Weights of a small transformer language model: untied embeddings.
MLP neurons of a small language model. Each row is named by its layer, matrix (up: input weights; down: output weights) and neuron, and shows model dimensions 96-191. Each number is 128 + 24 x the weight over its row's rms, rounded and kept within 0 to 255.
Before each neuron's rows, "fires in" lists the words (lower case) most often at its 100 highest values on Wikipedia text that the model never trained on.

fires in: "code", "route", "w", "e", "website", "density"
L2.up1494 [ 99 128  65 171 135 130 119 147 112 157 106 150  88 134 120 135 119 154 104 154 114 112 104 130 125 102 141 146 158 136 140 122 142 148  95 142 192 159 162 134 115 128 117 120 106 121 113 163  74 132 125 152 105  99 124 142 125 103 136 115 116 154 156 180 145 176 150 154 132 122 148 111 119 131 108  99 125 171 113 135 126  85 106 104 142 139 143  99 107 104 149  90 152 145 121 104]
L2.down1494 [157 106  61 160 116 133 123 134 120 142 138 145 118 150 129 133 119 119 123 162 105 124 164 133 122 151 126 139 145 117 116 178 120 134 145 129 184 125 111 150 123 131 114 132 106 143 127 186 107 177  85 136 117 161 141 154 107 109  82  97 125 132 110 146 138 176 142 129 113 128 155 105 128 100  92 131 161 140 138 108 111  94 127 106 109 156 132  78 169 122 141 119 139 161 135 124]

fires in: "of", "under", "back", "2019"
L3.up966 [175 140 146  99 145 140 127 103  85 158 122 161 133 123 111 153  90 120 114 139 137 112 119 107 132 139 121 139 176 117 156 150 141 153 107 161 111 104 144 123  94 134 135 129 128 129  90 128 117 112 122 121 105 100 121 103 105  90  66 109 137 142 149  90 133 107 117 136  78 106 163 171 133 108 118 109 133 114 152 112 186 168 133 109 176 103 149  86 118 157 133 113 154 101 102 212]
L3.down966 [173 121 142 100  93 126 129 166 134 144  99 163 110 102 140 160 115 135 159 109 135 159 133  99 123 142 142 162 157 147 119 103  83 123 112 108 108  96 143 119  90 127 119 117 180 140 134 143 116 177 145 102 123 138 105 104  99 140 121 123 110 147 141 148 170 109 159 104 117 135 149 142 140 177 166 126 158 125 116 103 145 156 127 145 139 140 153 120 139 172 153 121 120  97  93 145]

fires in: "m", "art", "artist", "artists", "industry", "article"
L2.up168 [139  96 121 163 135 124 159 153  82 133 143 160 147 128 134 116 148 171 142 131 115 137 116 116 129 169 114 103 113 141 124 150  87 129 135  88 133 108 136 168 132 171 142 118 138 114 169 145  92 115 179  93 155 130 155  90 107 146 151 139 100 146 123  72 130 146 147 140 148 161 100 135  98 160 129 127 117 116 142 168 158 153 142 132 173 138 173 120 105 154 126 104 130 105  87 129]
L2.down168 [159 115 131 106 144 115 146 143 113 100 127 142 141 112 139 113 107 162 112 133 130 136 100  74 161 107 106 138 129 127  94 143  90 116 141  85  87 122 100 168 146 121 151  74 117 112 170 128 141 133 146 104 146 117 141  95 124 137 149 138 105 126 114 168 129  88 143 146  95 177  83 133 122 107 149 148 116 120 136 157 158 149 152 143 161  99 133 152 124 116 152 124 128 146  85 136]

fires in: "under", "after", "on", "full", "first", "goals"
L2.up738 [159  90 143 126 119 115 106 129 188  94 119 141 123 166 148 155  99 106 110 135 143 109 106  99 144 119 135 164 137 107  83 129 148 171  94 116 130 125 159 116 171 141 113 116 136 123  92 142 113 133 144 144 105 125 171 129 161 130 109 110  94 149 145 143  60 179 117 116 141 133 125 154 159 146 110 116 174 140 164 126 147 161 181 162 116 124  71 124  88 129 139 104 126 139 145 157]
L2.down738 [116 114 163 135 144 137 124 128 119 123 179 178 108 128 140 129 166  95 100 128 126 150  99 131 141 105 143 120 149 176 117 113 139 148 115 103 128 125 115 135  97 109 143 106 111 158 135  98 130  87  96 143 140 108 138 137 125 122 134 121 132 133 116 178  83 148 134 129 102 119 104 104  82 130 121 134 178 170 179  84 145 121 104 137  95 147  89 100 128 113 129  90 169 123 126  99]

fires in: "school", "years", "professor", "studied"
L2.up470 [118 103 138 132 122 128 139 123  75 147 140 156 121 127 104 120 115 136 158 104  93  96 105 113 161 113 103 130 128 114 114 161  89 131 134 129 190 165 138 121 115 139 124 124 131 117 155 126 130 144 147  85 127 167 162 159 168 116 125 108 126 165  84 110 126 134 153 155  95 108  97 124  91 120 140 140  83 124 148 140 121  87 132 167 118 132 162 158 123 189 103 160 176 153 134 131]
L2.down470 [115 100 141 149 149 136 137 115 129 128 168 123 124 172 103 117 147 112 117  96  79 111 107 121 124 121 124 126 131 139 104 132  91 100 164 148 150 177 175 118 130  59 131 149 111 147 131 128 143 131 130 121 151 152 151 109 157 123 133 155 116 144 117 122 164 154  92 136 110 101 175 152 105 113 129 126 125 126 126 121 137  68 138 164 115 143 159 156 110 176  88 142 154 122 140 138]

fires in: "will", "form", "designed", "continue", "rock", "established"
L2.up374 [145 141 148 151 136 143 109 145  96 135 139 128 167 167  82 138 125 133 135  70 158 169 141  84 105 170 109 144 115 101 144 160 115 100 151 130 128 132 173 152 138 136 113 111 179 139 155 134 122 109 125  99 122 107  96 115 174 167 128 160  94 178 156 110 125 124 164 167 118 143 135 118 128 135  94  91 152 147  82 120 101 130 123 170 136 127 105  92 153  97 144 131 117  93 108 113]
L2.down374 [189 190 141 126 126 107 110 105  89  87 144  97 160 120 180 157 125 155 147 108 127 132 131  64 118 134 171 150 106  95 139 111 144  92 175 120 157 137 159 152 130 156 126 101 136 100 153 180 110 165  94 143 160 130 102 136 129 101 151 121 117 142 158 134  78  87 104 130 101 124 136 114 132 159 138 138 193 144  97 110  92 108 129 149 134 141 127 103 158 106 151 133 123 102 112 130]

fires in: "of", "known", "palatasi", "late", "kalmyks"
L3.up742 [ 65 119 133 165 169 132 122 109  99  96 153 157  86 124 119  99 130 137 107 118 164 125  74 127 141 110 124 143 136 105 139 115  91 114 153 131 125 123 133 124 146 128 123 109  95 106 120 145 150 102 128 144 153 153  79 123 124 114 140 111  96 102 105 120  85 123  90 131 169 183 103 138 152  94 193 153  91 120 113 114 120 177 147 134  97 130 118 106  95 160 160 100 175 135  93 151]
L3.down742 [ 98 109  99 127 113 200 158 148 127  91 132 117 114 158 134 133 111 133 150 132  89 108  96 134 137 126 111 151 111 126 127 142 104 106 119 113 134  95 123 162 122 134 155 111 116 106 129 156 178  72 155 123 142  92 133 116 109 115 135 101 173 162 121 110  91 115 119 122 142  99 106 112 146 132 158 152  84 117 137 136 120 125 123 101  99 141 135 113 132 124 138  90 112 127  95 110]

fires in: "united", "university", "president", "north", "de"
L2.up160 [173 147 150 177  97 164 131 132 131 110 127 129  87 141 145 123 132 129 111 141 151 149 141 117 181 148 119 143 122 111 139 109 158 109 175 162 109 152 139 123 147 154 127 141 118 142 101 124 142 108 124 159 113 137 161 138 162 111 106 137 118 140 142 118 121 131 108  83 144 140 138 117 131 185 137 102 149 106 127 122 142 128 113 173 120 113 192 145 136 106 114 112 123 144 124  87]
L2.down160 [126 103 164 171 125 149 127 136 130 121 123 119 120 130 108 132 100 172 116 132 124 155 129 101 129 158 106 121  92 118 137  93 157 100 168  86 129 120 110 135 158  97  68 138 116 108 107 118 181  94 139 121 154 163 135 132 128  88  92 135 150 149 151 122 132  89 123 160 142 140 122 108 120 169 145 102 108 116 125  84 139 138  93 134  90 186 179 127 103 147 133 115 100 111 162 112]